From a checkpoint of a small transformer trained on Wikipedia: RMSNorm after each block, no biases in attention or MLP.
MLP neurons of a small language model. Each row is named by its layer, matrix (gate and up: input weights) and neuron, and shows model dimensions 240-303. Each number is 128 + 24 x the weight over its row's rms, rounded and kept within 0 to 255. A neuron's up and down rows have the sign that makes its largest values positive.
After each neuron's rows, "fires after" lists the tokens most often just before its 100 highest values on Wikipedia text that the model never trained on.

L3.gate1159 [116 153 132 133 118 129 174 157 180 172 127 107  98 131 134 158 118 123 130 134 149 117 148  94 142 130 142 162 143  85 148 146 132  75 111 143 147 140 135  99 160 120 103 127 105  77 107  80 115 137 127 159  92 189 139 137  96 106 130 152 139 104 134  91]
L3.up1159 [122 169 170 133 139 120 169 122 124  95 114 154  68 108 157 126 139 104 114 141 140 129  95 170 137 144  94  99 140 165 180 117  94 104 123 123 117 111 115 169  87 119 127 147 137 118  94 129 115 159 115 125 156  90 191 144 107 103 160 147 132  85  91 125]
fires after: "N", " p", "|", " |", " L", " N"

L3.gate207 [112 100 109 134 113 117 155 113 106 158  98 154 110 156 114 157  97 132 156 157 137  73 132 107 134 108  99 146 175 124 157 112  82 117 157 103 114  94  99 130 152 116 145 117 127 116 117 120 138 156  95 141 146 101 150 135 147 104 133 171 163 166 121 163]
L3.up207 [125  98  98 142 142 102 141 115 132 112 135 151 125 144 121 137 108 142 155 103 157 111 128 131 139 134 111  88 171 111 122  93 110  93 163  97 140 109 109 131 126 115  94  77 110 139 110 119  98 114  94 188 138 146 144  87 111  96 128  88 144  81 112 178]
fires after: " |", "W", "E", "|", " of", " a"

L3.gate713 [137  78  84 143 143 136 113 117 101 135 100 134 153 126 146 127 118 146 162 126 120 122 151 105 108 123 129 122  75 118 154 169 114 114 134 166  91 138 166 150 142 119 116 131 115 142  97  81 137  90  99 169 122 132 125 163  96 115 148 195 152 165 126 122]
L3.up713 [144 120 132 132 118 128  92  99 102 115  93 157 136 108 147 152 121 150 133  87 110 133  73 157 156 146 123 141  85 123 112 122 129 119  97 116  96 138 192 181 126 166 141 169 152 145 111 120 156 132 134 151 160 129 156 105 166 179 160 164 183 141 123 115]
fires after: ",", "-", " September", "|", " March"

L3.gate872 [129 130 122 146 178 121 177 100 141 181 130 162 108  95 131 159  73 145 141 128 118 174  83 137  75 107 147 140 156 126  82 100 115 127 117 149 124 101 139 123 135 140 124 157 123 129 125 158 101 195  87 191 136 114 168 112 132 174 136 139 128 141 133 106]
L3.up872 [146 128 111 107 143  69 157 118 118 124 135 114  89 130 145 170 148 107 136 135 135  97  96 133 146 137 134 169 127 135  93 127 119  80 104 139  94 163 114 116 154  80 107 156 137 115 118 106  68 132 148 103 109 149 138 129 155 118 127  80 174 140 140  99]
fires after: ".", "\n", " |", "-"

L3.gate575 [134 119 129 127 144 101 138 146 123 125 123 133 165 138 118 147 131 134 165 143 106 124 143 118 147 119 108 165 119 113 120  89 142 172  96 134 155  92  92 138 112 136 136  69 142 148 117 152 147 163 132 161  94 118 111 131 143 113 129  62 116 136 130 116]
L3.up575 [137 158 127 118 112 121 107 117 133 165 124 156 125 116 106 146 127 151 149 133  95 136 109 134 104 108 123  96 149 113  88 129 154 149  90 121 148  65 115 120 120 109 131  95 127 144  93 150 131 142  78 115 106 141 132 169 108  97 136 112 155 137 134 114]
fires after: " |", ",", ")", " (", "B", " B"

L3.gate772 [107 154 146 146 112 151 130 132 116 152  99 149 123 138 116 122 122 136 174 125 122 115 131 162 108 105 103  97 163 151 146 115 134 101  96 134 118 157 114  92 135 142 106 133 134 160 122 148 132 125 135  93  77 164 149 138 125 101 138 132 136 145 119 124]
L3.up772 [ 60 105 174 144 117  77 136 140 200 132 161 117 147 145 173 134 156 111 105 117 164 127 105 143 136 120 149 151 121 117 144 110 113 114 120 109 128 144  93 138 158 152 127 154 134 151 121 148 144 149 134  99 177 170 120 123 136 131  82 121 133  89 139 111]
fires after: " and", ",", " to"

L3.gate479 [147 115 115 106 146  89 164 159  75 185 116 111 134 123 104 148 141 168  85 101 105 129 149 143 113 152  89 117 186 133 133 132 119 155 115 153 126 148  99 142 149 121 103 122 133 177 141 114 114 180 120 119 128 110 124 140 100 102  96  96 128 117 141  70]
L3.up479 [127 143 128 115 114 124 181 111 132 130 111 101 118 116 107 170 120 157 104  98 104 138 120 143 111 122 129 139 170 150 168 100 120 127 106 115  99 146 107  80 140 162 167 130 107 145 126 141 132 159 109 141  98 152 113 154 147 156  81  40 125 104 142  74]
fires after: " the", "-", "'s", " The", " of"

L3.gate809 [130 116 135 168 132 144 159 114 125 166 153 106 119 145 133 112 123 156 149 172 127 105 143  89 107 132 164 135 152  80 121 157 164 110  84  89 113 134 133 141 153 105 142 153 128 125 119 147  99 161  75 179  55 138 136 150 123 103 164  86 151 121 149  97]
L3.up809 [116 128 145 149 137  79 121 154 125 113 115  77 148 157  97 123 104 143 164 135 163  97 158 140 100  83 143 116 124 153 117 118  96 123 112 111 128 139 145 161 135 109 131 123 142 129 125 115 122 149 111  99 134 122 151 131 179 128 118  86 149 160 150  89]
fires after: "-", "\n", "–", "/", " (", " and"

L3.gate956 [ 99 122 141 126 148 106 128 141 126 126 106 118  98 140  83 126  92 111 108 144 154  97 104 105 181 122 114 148 135 152 198 131 169 151 116 113 158  62  59 119 124 160 146 124 122 143 117 109 159 112 130 158 102 139  77 147 136 113 120 134 134  94 111 109]
L3.up956 [163 146 104  99  72  88 125 139 166  93 122 133 141 142  98 114 116 135 163 151 160 110 108 116 160 115 141 184 172 113 140 125 122 163 176 144 132 137  84 129 115 145 126 147 136 127 141 100 151 176 116 120 131 123  98 146 148 138 145 141 171  69 123 120]
fires after: " the", " |", " (", " in"

L3.gate593 [ 79 140  95 104 124 116 167 100 147 137 126 133 117 127 129 101 145 100 175 108  94 101 109 130 140  94 171 154 171 114 164 157 135 127 114 137 158 137 119 128 145 137 123 105 115 122 161 129 116 173  81 127  99 161 113 147 142 149 103 112 108 141 150 129]
L3.up593 [136 110  86 125 112 130 121 141 129 174 142 122 155 173 125 165  97 101 132 113 152 123 130 129 116 130 137 147 150 169  99 119 135 120 124 110 120 130 166  99 116 149  85 154 126 127 155 109 100 126  87  84 114 107 153 136 130  97 124  94 130 108 105  91]
fires after: " |", ",", " in", " to"

L3.gate1294 [122 105 126 145 160 130 133 140  97 154 109 128 126 165 114  95 106 152 161 143 109 109 150 137 158 121 129 164 199 108 131 116 150 146 121 173 135 132  98 126 145 133  86 142 114 116 166 137 112 159 136 152 146 117 135 128 152 130 117  97 125 133 185 138]
L3.up1294 [127 105 119 118 149 160 110 129 134 127 103 136 128 136 158 152 143 108 185 113 166 112 178 114 110 128 129 121 127 164 123 114 130 149 155 115 166 104 141 109 100  75 140 135 116 155 127 155 114 116 121 140 142 136 141 140 147 178 146 123 138 112  90 108]
fires after: "W", "E", " V", " 4", " 5", "$"

L3.gate520 [183 130 143 102 139 139 102 131  73 127 145 157 124 110 115  92 153 121 132 156  96 139 165 153 136 147 122 153 172 121 132  89 138 129  80 138 110 102 151 132 107  84 137  64 118 115 140 150 124 130 124 124 106 157 181 172 139 107 130 152 124 127  98 127]
L3.up520 [176 131 129 103 141 151 133 124  88 167 106 123 139 101 133  74 123  96 100 154 104 155 156 125 166 122 138 107 154  94 107  98 122 127  91 132 129  79  76 105 108 116 138 112 135 109 169 163 117 146 108 147  97 151 175 169 126 129  98 164 134 158 109  84]
fires after: " |", " p", " (", " 22", ","

L3.gate1227 [135 110 109 128 158 109 170 141 147 147  77 118  84 100  68  97 115 141 150 114 134 121 123 147 105 153 148  89 156  83 163 154 131 128 148  81 133 143 128 108 141 105 136 105 178 135 163  89 140 133 140 114 130 126 119 164 143 142 118 121 118 177 133 122]
L3.up1227 [140 113 121 164 179 148 125 148 132 141 126 110 154 126 101 120 155 150 102 150 124 128 138  90 149 164 136 143 122 137 162  90 138 142  95  87 102 137 121 128 105  81 109 139 134 126 150 121 135 100 110 109 190 111 137 166 194 109 146 146 153 150  83 109]
fires after: " (", "|", "-", " \"", " |", ":"

L3.gate768 [158 109  85 123 139 152 142 106  77 127 113  99  90 157 149 105 118 141 133 134 131 118 128 131 157 133 140 131 179 160 123 110 125 124 130 136 169 108  93 109 108 145 129 128 121 137 131 112 109 172  98 112 137 179 160 119 129 111 197 152 133 208 153 122]
L3.up768 [162 163 156 136 135 131 159 124  92 119 141 132  94 130 139 112 131 124 199 118 102 119 168 117 148 154 138 133 154 147 113 126 150 163  90 145 148 134 144  68 109 102 149 190 130 142 157 110 106 124 152 145 105 138 124 123 122 143 150 176 155 119 134  97]
fires after: "\n", " |", "W", "E", " (", " to"

L3.gate1281 [114 141 137 123 133 120 136 123 154 131  94 147 133 140 122 129  99  98 145 144 155 133  93  88 123 146 115  87 123 110 195 123 150 114 111 114 120 115  75 100 167 137 136 123 113 150 123 139 165  59 141  84  90 101 125 125 136 149 142 151 158 129 145 100]
L3.up1281 [134 131 121 118 127  86 129 144 133 144 131 136 161 128  93 125 117 131 107 104 155 142 131 103 153 109 141 102 189 154 164 131 125 134 115 129 160 139  57 143 101 142 143 164 131  89 178 113 126 156 102 126 156 144 130 107 141 160 127 165 134 149 101 115]
fires after: ",", " the", " in", " of"

L3.gate20 [115 122 150 104 172 133 132 166 128 169 174 133 107 120  91  94 143 126 104 131 142 115 100 124 130 116 141 161 148 135 181 103 142 129  85 101 134 147  97 105 166 146 141 144 126 120 132 118 101 165  95 138 101 146 146 130 135 143 152 101 111 128  91  78]
L3.up20 [125 108 124 143 128 165 117 147 138 151  99  98 102 142 136 112 119 139 158 136 155 113 133 114 125 128 126 137 110 123 140 102 128 115 169 113 118 125 156 130 126 165 109 156 130 118 137  90 165 155 158 156 213 179 109 137 113 100 159 121 129 122 100 110]
fires after: "\n", " (", " \"", " [", ".", " |"

L3.gate1391 [121  69 120 108 135 110 153  87 143 121 134 155 133  97 117 139 136 124 132 159  52 126  73 129 160 113 128 143 151 136 120  98 104 140 111 149 113 117  96 126 114 157 116 107 144 149 122 151  95 138 104 128 121 168 136 121 165 146 155  88 102 126 108 132]
L3.up1391 [115  52 140 139 117 124 174 104 128 142  80  81 134 103 111 114 140  81 146  99 126 111 167 136 130 145 125 108 146 119 133 121 143 123 150 101 171 169 121 110 132 124 150 123 128 162 161  95 136 123 142 141  97 129 142 137 114 134 106 147 109 181 125 127]
fires after: " |", " (", " in", "an"

L3.gate655 [141  87  92 145 103 130 131 105 131 120 123 153 110 148  98 142  96 128 177 144 143 159 109 103  99 126 141 157 102  91 110 123  88 116 155 160 115 126 105  96 154 122 104 148 127 123 110 174 125 110 125  83 115 122 141 167 117 185  65 110  51 152 149 121]
L3.up655 [104 153 122 128 125 131 116 204  99 144 152  72 139  91  95 121 134 140  73 144 123 152  93 102 136 152 117 122 159 146 130 122 163 165 100 110 158 132 101 133 108 117 133 139 127 116  96 135  85 148 120 121 106  91 159  94 132 125 148 127 129 138 111 154]
fires after: " |", ",", ":", " of", " as", " ("

L3.gate817 [ 90 128 150 135 169 128 119 112 106 143 102 130 159 165 116  98 109 144  86 123 111 166 127 119  70 131 119 157 157 127 111 132 106 151 107 127 120  66  84 107 146 150 134 120 101 133 119 151 106 166  85 130  97 127 132 139 178 117 130 123 109 109 118 106]
L3.up817 [112 142 127 155  92  91 115 172  92 118 115 180 143 161 125  71 146 140 148 155 159 151 124 100 117 114 129 162 153 142 169 126  85 125 118 186 152  89 105 123 154  94 101  63 119 158 122 166 123 135 101  84 137 176 149 139 162 150 139 162 158 168 148 150]
fires after: " |", " (", ",", "|", ":", " T"

L3.gate1073 [136 106 101 132 155 121 123 156 114 124 127 124 142 131 140  98 108 113 116 146 141 165  91 134 138 129  94 155 119 118 137 100 120 126 152 139 146 130 107 110 133 137 118 103 101 139  93  92  77 135 127  87 144 108 111 164 161 135 112 132 122 151 111  78]
L3.up1073 [109  96 125 111 170 118 141 151 159 160 116 120 139 114 108 117 143 118 142  74 137 119  77 124  95 150 128  88 109 162 126 113 142 130 213 117 140 143 134 110 164 138 110  77 119 119 112 136 124 147 117 128 149 129 122 112 102 139 190  81 101  77 171 125]
fires after: ",", "-", " and", "|", " with"

L3.gate235 [168 114 148  98 178 119 154 154 149 168 129 158  85  99 114 115  97 149 111 106 136 140 106 117 140 125 119 119 154 161 126 119  81 123 100 189 140 124 117 185  79 166 133 162 121 144 151 165  91 149  90 136 107 134 101 137 121  99 122 166 118 162 179 129]
L3.up235 [135 136 106 132 175 140  78 106  92 121 186  90 182 108 109 141 147 150 136  53 136 127 158 139 134 134 145 126 160 145 128  78 115 147 106 121 122 154 121 178 105 151 110 134 132 122 144 155 120 166 104 186  96 127 140 131 116 113 120  69 117 113 120 140]
fires after: " the", " The", " |", "N", "'s"

L3.gate412 [125 133 106 115 134 117 106 132 132 133  90  92 112 132  96 127 120 118 147 103  84 136 142  90 159 119 106 144 162  80 120 120 125 145 121 136 146  90  97 172 109 111 128 157 114 137 132 117  86 153 135 151 108 128 103 101 131 113 123 139 108 157 125 157]
L3.up412 [100  94 141 105  73 133 134  87 184  79 138 162 112 113 126 171 148 155  92 104 157 116 109 131 117 127 113 160 124 157  88 133  99 136 174 120 111 134  95 134 131 134 128 110 131 110  83 135  71 111 130  93 146  97 139 127  93  98 126 106 131 146 133 122]
fires after: "-", " "

L3.gate869 [145 135 143 125 162 112 155 123 135 148 123 130 122 120 101 129  93 104 169 119 163 132  77 103 111 103 144 127 191 103 147 125 129  78 103 159 148 148  58 131 108 159  92 189 133 139 152 121 158  87 147 126 126 124 138 126 144 149 158 128 119 104 134 161]
L3.up869 [ 96 179 152 148 164 130 138  80 143  89 144 203 100  76 127 117 136 121 161 124 106 142 115 149 154  92 121  80 143 147 151 131 125 123 110 138 140 128 171 134 116 108 106  86 145 138 106 159  99 143  96 145 139 115 137 115 115 118 161 154 111 163 113 144]
fires after: " the", " The", "The", " a"

L3.gate1314 [111 133  98 135 152 126 150 122 123 157 104 172  92 144 118 124 114 140 136 139 155 155 133 103 133 134 147 119 149 135 135 137 119 136 125 174 128 142 134 101 141  72 102 131 117 122 136 139 125 134 113  94 124 120 122 205  82 142 136 149 122 152 151  97]
L3.up1314 [139 158 124 166 132 136 112 113 135 133  96 131 119 110 154  73  93  74 102 138 132 114 126 158 147  90 172 159 153 105 109 110 110 148  85  91 167 167 103 162  81 106 109 131 152 142 110 122  87 119 121 137 112 113 173 150 165 144 120 118 126  99 135  98]
fires after: " |", " Apr", " Form", " the", " /", ":"

L3.gate236 [114  88 103 155 118  99 122 139 121 147 123 128 157 135 130 101 112 144 155 114 111 127 114 115 168 130 158 116 191 124 160 122 106 123 137  92 138 108 113 102 141 140 134 117 110 174 159 100  79 170 103  93 101 111 164 180 117 166 146 108 112 140 124 126]
L3.up236 [ 89 119 125 156 111 105 117  94 134 112 104  92 137 129 150 121 106 163 187 106 154 105 108 139 121 124 145 131 128  92 130 146 130 124 151  83 140 145 158 108 135 148 116 164 102 132 154 130 143 150 109  85 128  85 143 135 166 121 133 119 108 104  90 135]
fires after: " the", " |", " of", " \"", " (", ","

L3.gate846 [137  94 159 143 128  99 150 118 128 158  78 140 110 155 122 112 139 130  88 112 122 151  95 167 107 134 104 127 190 144 133 151 101 137 128 129  82 146 121 154 116  92 158 146 126 103  96 125  93 166 121 113 129 111 136 168 182 148 138 131 146 133 150  98]
L3.up846 [106 154 134 118 156 128 118 111 165 139 110 151 132 137 148  98 154 134 174 133 163 162 149 150 159 141 150 108 116 128 126 115 157 102 120 143 113 103 127 171 136 128 143 129 114 105 142 124 148 137  93 130 124 114 129 149 145 162 145 118 149 178 113  68]
fires after: " the", " a", "A", " A"

L3.gate1416 [ 91 108 123 133 120 160 135 160  98 125  81 102  94 137 124 137 112 115 165 132 157 132 117 107 120 129 124 123 124  91 128 128 113 112 107 177 128 160 111 106 111 163 130 140 133 111 107 139 160 168 132 101 110 123  88  96 142 153 115 161 100 120  99 116]
L3.up1416 [102 133 123 103 139 152  97  95 126 118 127  94 109 117 129 160 117 128 106  85 147 134 117 110  93 140 138 140 152 143 131 134 114 102 158 122 128 154 121 127 164 103  95 145 140 158 126 110  85 112  78 136 108 113 143  94 120 132 110 134 146 153 122 108]
fires after: ",", " and", " of", " by"

L3.gate890 [ 61  90  89 118 144 117 170 156 134 130 109  83 114 162 131 149 109 127 128 144 132 125 108 130 127 147 125 112 152 117 145 142 107 118 128 163 131  79  74 123 120 126 120 132 143 136 129 124  99 134 119 170 159 138 129 156 158 120 135 134 118 162  96 134]
L3.up890 [113 147 140 122 101  89 140 120 132  99 136  98 156 138  98 103 131 137 108 184 186  93 140  96 175 127 102 123 147 134 152 161 121 101 146 115 129 121 125 128 125 124 127  58 127 130 123 160 121 155 141 140 153 125 107 128 134 130 171 120  93  93 102 139]
fires after: " |", ".", ":", "-", ","

L3.gate798 [117 120 123 122 152 128 129 138 163 124 102 133 141 137 130 101 135 127 132 134 146 141 126 128 132 143 137 154 141 117 156 153  84 110 117 114 134 147  87 136 175 131  98 124 168 114 135 140 148 180 134 120 144 148 131 110 160 140 113 160 147 137 123 134]
L3.up798 [130 143  76 148  98 102 107 107 118 137 146  79 136 125 142 130 112 150 136 158  73  98 101 140 114 151 127 124  95 121 101 148 135 117 104 123 159 159 132 137 143 122 144 159 122 128 118 179 125 115 146 152 116 121  90  90 197 104 111  83 109 108 127 117]
fires after: " I", " A", "ai", " to", ":", " United"

L3.gate962 [118 129 136 119 154 148 155 123  99 129 149 142 116 122 104 128 100 135 184 126 123 147 147 102 133  97 108 104 163 128  79 117 118 131  79 131 130 138 124  93 165 180 113 139 112 158 138 145 105 115  89 140 100 156 139 133 167 127 153 143  77 116 151 137]
L3.up962 [104 117 112 147 176 105 132 136  95 157 123 177 147 128 122 135 115 132 178 116 146 155 126 101 123 110 130 115 134 167 148 105 125 111 185 125 108 101 117 157 129 148 145 126 172 141 154 152 148 128 120 167 124 155 146 136 161 140 122 140  64  81  95 138]
fires after: " |", " the", "'s", " a"

L3.gate1484 [106 133 168 144 145 113 125  96 153 106 112 164 145 130  82 129  94 117 156 149 158 102 106 137 110 117 123 126 167 170 152 106  89 117  79 142 112 141 128 162 164  77  94 129 171 116 131 159 134 132 123 113  78  70 176 125 190  92 112 135 112 115 100 118]
L3.up1484 [119 141  94 130 122 134 122 144 148 140  80 159 136 128 144  97 175 144 100 139  72 144 145  94 118  95 124 130 170  69 147 112 150 143 126 182 136 144 104 116 122 138 135 128 146 100 147  72 135  88 136 168 126 127 151 121 168 121 118 136 143  77 102 147]
fires after: " (", " G", " and", " to", ",", " g"

L3.gate167 [ 94 109 120 116 100 122 139 161 121 125 117 108 154 110 165 143  98  98 148 129 133 118 127 133 117 111 142  76 139 116 116 108 141 111 117 137  93 155  94 111 169  95 107 145 137 160 141 149 146 168 108  91 126  84 113 150 142 153 154 117 121 146 130  78]
L3.up167 [ 88 112 167 123 192 134 125 112 107 151 138 142 143 134 117 149 130 159 128 129 180 142 132 130 100 128 100 171 135  89 159 140 151 121 116 150  82 147 117 112 157 119 151 115 157 128 112 106  98 185 139 103 120 126 174 145 126 186 123  60 125 133 138 133]
fires after: " |", ",", " and", ";", " of", " by"

L3.gate266 [111 143  97 141 125 106 124 156 181 102  83 146 185 130 104 120 128 166 138  99 143 140 126 116 169 143 128 118 152 143 167 151 109 143 120 130 116 105 137 140  98 132  99 129  96  84 140 111  98 136 125 156 134 151 133 134 185 131  77 199 143 116 181 109]
L3.up266 [133 148  85 110 122 221 140 168 121 110 126  58 126 119 175 111 112 150 168 164 113 112 132 141 137 118 159 114 104 113 131 147 113 154  73 127 131 123 103 133 111 154 116 126 135 127  87 109 164 105 124 128 134 121 130 122 111 166 138 150 165 148 142 114]
fires after: " p", " /", " |", " P"

L3.gate225 [124 125 154 150 118  92 146 159  98 131  90 164 132 111 124 110 121  96 143 131  67 142 123 130 150 147 108 102 148 121 122 151 103 148 130 125 113 140 125 137 101 107 132 131 137 116 103 152 102 148  87 138 103 144 155 152 169 122  95 131 152 157 142  99]
L3.up225 [104 148 164 108 161 102 123 137 134 125 109  81 177 125 152 140 101 133 127  98 144 134 163 140 164 129 129 171 147 121 129 127 152 119 125 140 157 142 158 114 105 155 111 195 117 141 103 143 172  90 118  98 101 102 160 115 154 159 147 121 100  76 117 137]
fires after: " |", " the", " and", " t", " 4"

L3.gate1387 [107 133 145 112  99 102 137 167  87 132 132 132 111 117 138  79 109 113  69  91 119 137 121  94 117 123 115 162 137 115 184 117 130 127 134 146  94 144 132 112 175 107 124 146 104 178 120 160 129 143  87 133 164 118 144 151 160 132 159 123 105 103  93 103]
L3.up1387 [ 96  95 135 105 121 126 135 109 145 128 103  92 127  89 123  88 123 137 133 116 118 159 109 131  87 154 107 147 154 140 127 170 128 137 160 101  86  86 188 150 147 119 128 113 114 131 107 115 127 154  94 141 151 113 169 102  88 110 125 133 112 152 109  95]
fires after: "-", "–", " (", "/", " and", " &"

L3.gate833 [143 113  98 175 160 130 149 129 132 129 136 126  91 141 120 146 153 119 116  93 102 133 158 108 125 163 120 113 148 124 100 114 113 120 148 182 121  66 115 137  96 151 148 141 116 108 154 153 120 108 115  95 102 102 174 104 161 121 154  94 128 145 109 113]
L3.up833 [120 117  84 140 119 146 119 113 110  92 171 134 139 110 119  97 180 125  75 102 146 130 125 109 138 140 156 143 167 133 141 144  96 118  80 162 132 110 103 111 136 126  99  96 121 139  99  82  94 120  88 155 121 109 125  99 117 108 151  73  99 104 163 131]
fires after: " |", " (", ",", "_{"

L3.gate606 [ 95 130 119 122 126 101 160 125 130 157  79 132 115 127 124 148 113 110 151  99 111 122 130 127 145 105 132 149 163 110 192 144 140 134 150 128 104 120 118 140 131 136 144 140 149 145 153 143 128 137  96 155 109 112 120 138 151 120 126 150 181 133  59 125]
L3.up606 [ 88 182 139 127 137 129 120 131 167 129 130 139 163 140 125 115 139  87 124 115 130 130 117 107 143 129 103  79  89 103 132  96 141 111 110 106 108 131 117 158 134 111 147 117 115 115 140 132  94  94 149 115 176 117 102 111 137 131 108  60 162 136 120 153]
fires after: " a", " A", "A", " H", " f", "S"

L3.gate1256 [122  99  86 142 133 146 154 139 134 138  76 119 138 138  93 126 102 122 110 128 152  97  61 116 176 125 130  89 184  95 200 149 125 118 110 131 118 119  69 102 154 152  95 187 137 161 129 126 146 132 140 130  92 122 116 132 163 159 122 147 143  91 110 108]
L3.up1256 [120  97  79 115 135 116 150 184 127 155 130  66 136 122 137 143 113 144 129 128 115 163 121  89  77  88 178  92 129 118 153 138 105 135 157 123 106 144 132 155 116 162 151 182 124 150 139 110 131 111 115 145 138  71 162 189 183 127 107 126 122 105 128 115]
fires after: " a", " the", " an"

L3.gate211 [107 115 133 136 146  95 177 117 169 132  76 130 120 145 121 109 133 112 186 123 126 124  81 121 118  85 140 132 167  94 215 103 108 129  94 152 133 128 120 129 108 114 123 129 149 145 127 123 142 172 146 149 134 137 120 101 163 127  75 147 105 120 157 129]
L3.up211 [116 124 143 168 113 136 112 116 120 138 134 199 110  94  72 126 122 139 157 174 128 148  91  84 192 164 132  62 128 154 127 113 141  98 171 120 103 164 146 128 114 118 106  92 133 103 112 115 143 131 129 148 145 111 161 188 125 114 118 100 130 117 137 117]
fires after: " the", "W", "E", " |", " d"

L3.gate192 [134 173 125 126 168 115 131 192  81 162 115 141 141 139 100 149 132 114 125 141 151  98 141 137 152 143 164 143 136 123 195 135 128 100 117  97 140 147 108 137 107  77 113 156 118 124 155 123 125 141 143 138 102  85 121 105 121 163 123 130 117 137 104 135]
L3.up192 [ 63 102 159 104 158 127 143 130 107 118 115 112 132  98 115 145 129 104 127 170 182 128 145 127 158 122 152  94 176 161 143 105 116 101 114 118 131 135 110 127 146 115 112 100 134 161 162 153 175 139 142 148 130 118 140 145 113  79 114  93 126  74 136 113]
fires after: " |", " (", " in", ","

L3.gate320 [150 118 109 139 150 148 124 141 101 138  89 112 128 117 152 123 150 141 157 113 145 129 103 135 127 111 138 114 126 140 106 131 118 107  69 127 117 126 148 145 149 115 165 157 112 125 119 159 145 118 141 134 149 145 148 167 105 115 126 157 109 129 157 121]
L3.up320 [118 106 125  93 170 126 166 139 125  79 145 164 112 157 123 154 149 161 160  93 134 107  54 143 121 133 100 135 132 110 120 146 112 139 110 131 150  85 117 122 106 166 102  57 121 144 134 117 140 168 131  93 118 127 107  87 116 149 102 145 139 103 126 140]
fires after: " he", " He", "ne", "He", " she"

L3.gate1514 [126 166 150 121 156 121 100 131 149 135  87 165 105 150 146 131 139  91 116 140 125 176 105 127 143 153 145 129 204 118 155 120 117 120 119 123 123 137 111 164 167 101 139 136 130 168 123 123 114 200 124 159 105 122 132 161 127 119 121 121 120 110 142 147]
L3.up1514 [102 110 138 125 100 106 152 121 145 121 167 140 129 105  92 144 129 137 135 138 172 142  93 128 154 134  96 102 146 117 146 127 149 166  94 111 122 108  78 160  86 168 124 165 135 147 128 129 141 134 120 139 118 151 142  97 117 131  72 126 122 164 151 124]
fires after: " the", " |", " The", "The"

L3.gate912 [123 146 129 116 129 120 120 134 132 172 119 114 126 136 120 109 107 134 113 128 159  92 112 147 105 153 101 124 113 123 114 158  84  91 115  87 135 159 131 101 166 152 108 159 104 130 140 133 122 182 139 127  78  76 177 106 174 113 160  98 106 143 151  87]
L3.up912 [131 104 141 116 120 114 132 150 139 153 132 146 108 147  99  89 114 139 168 131 144 104  33 125 170 150 106  82 137 146 148 142  95 123 160 146 123 147 111 131 113 119 107 114 111 120 143 119 161 150 113 126 127 128 128 124 150 111 143 115 140  82 139 129]
fires after: "\n", ".", " |", ","

L3.gate0 [128 118 109 118  94 113 111 143 118 151  90 111 123 125 116 115 149 123  86 125  96 101 122 151 162 103 125 157 161 124 155 138  95 139  86 115 138  99  87 114 129 110 130 185 141 189 139 124  96 144 130 156 156 110 136 154 139 135 117 101 136 107 113 133]
L3.up0 [107 118  89 152 114 109 108 146 151 149 155 101 145 168 171  40 158 123 125  73 168 117  77 124 128 127 119 110 147  72 125 138 122 100  81 135 135 111 148 115 142 120 143 147 107 132  96 118  90 186 133 177 120 114 152 142 164 102 108 107 140 123 145 148]
fires after: " the", " a", " (", " The", " his", "The"

L3.gate626 [107 105 123 182 123 144 156  99 155 121 102 116 153 140 112 110 113 111 133 105 137 108 144 115 101 160 155 132 113 177 147  83  91 133 150 104  93  88 148 120  88  99 140 101 136 126 160 130 109 159 102 172  89  72 146 140 124  88 161 161 114 158  84 121]
L3.up626 [119  98 133 127 120 139 107 135 175 144 159 165 118 114 124 156 141 138 108  85 139  95 144 100  94 124 176 161 122 150 134  99  94 109 163 134 109  88  88 128 109 104 138 106 137 128 144 140 118 130 124 117 161 121 132 126 125 199 139 153 123 181 166 116]
fires after: "-", "|", " tr", "–"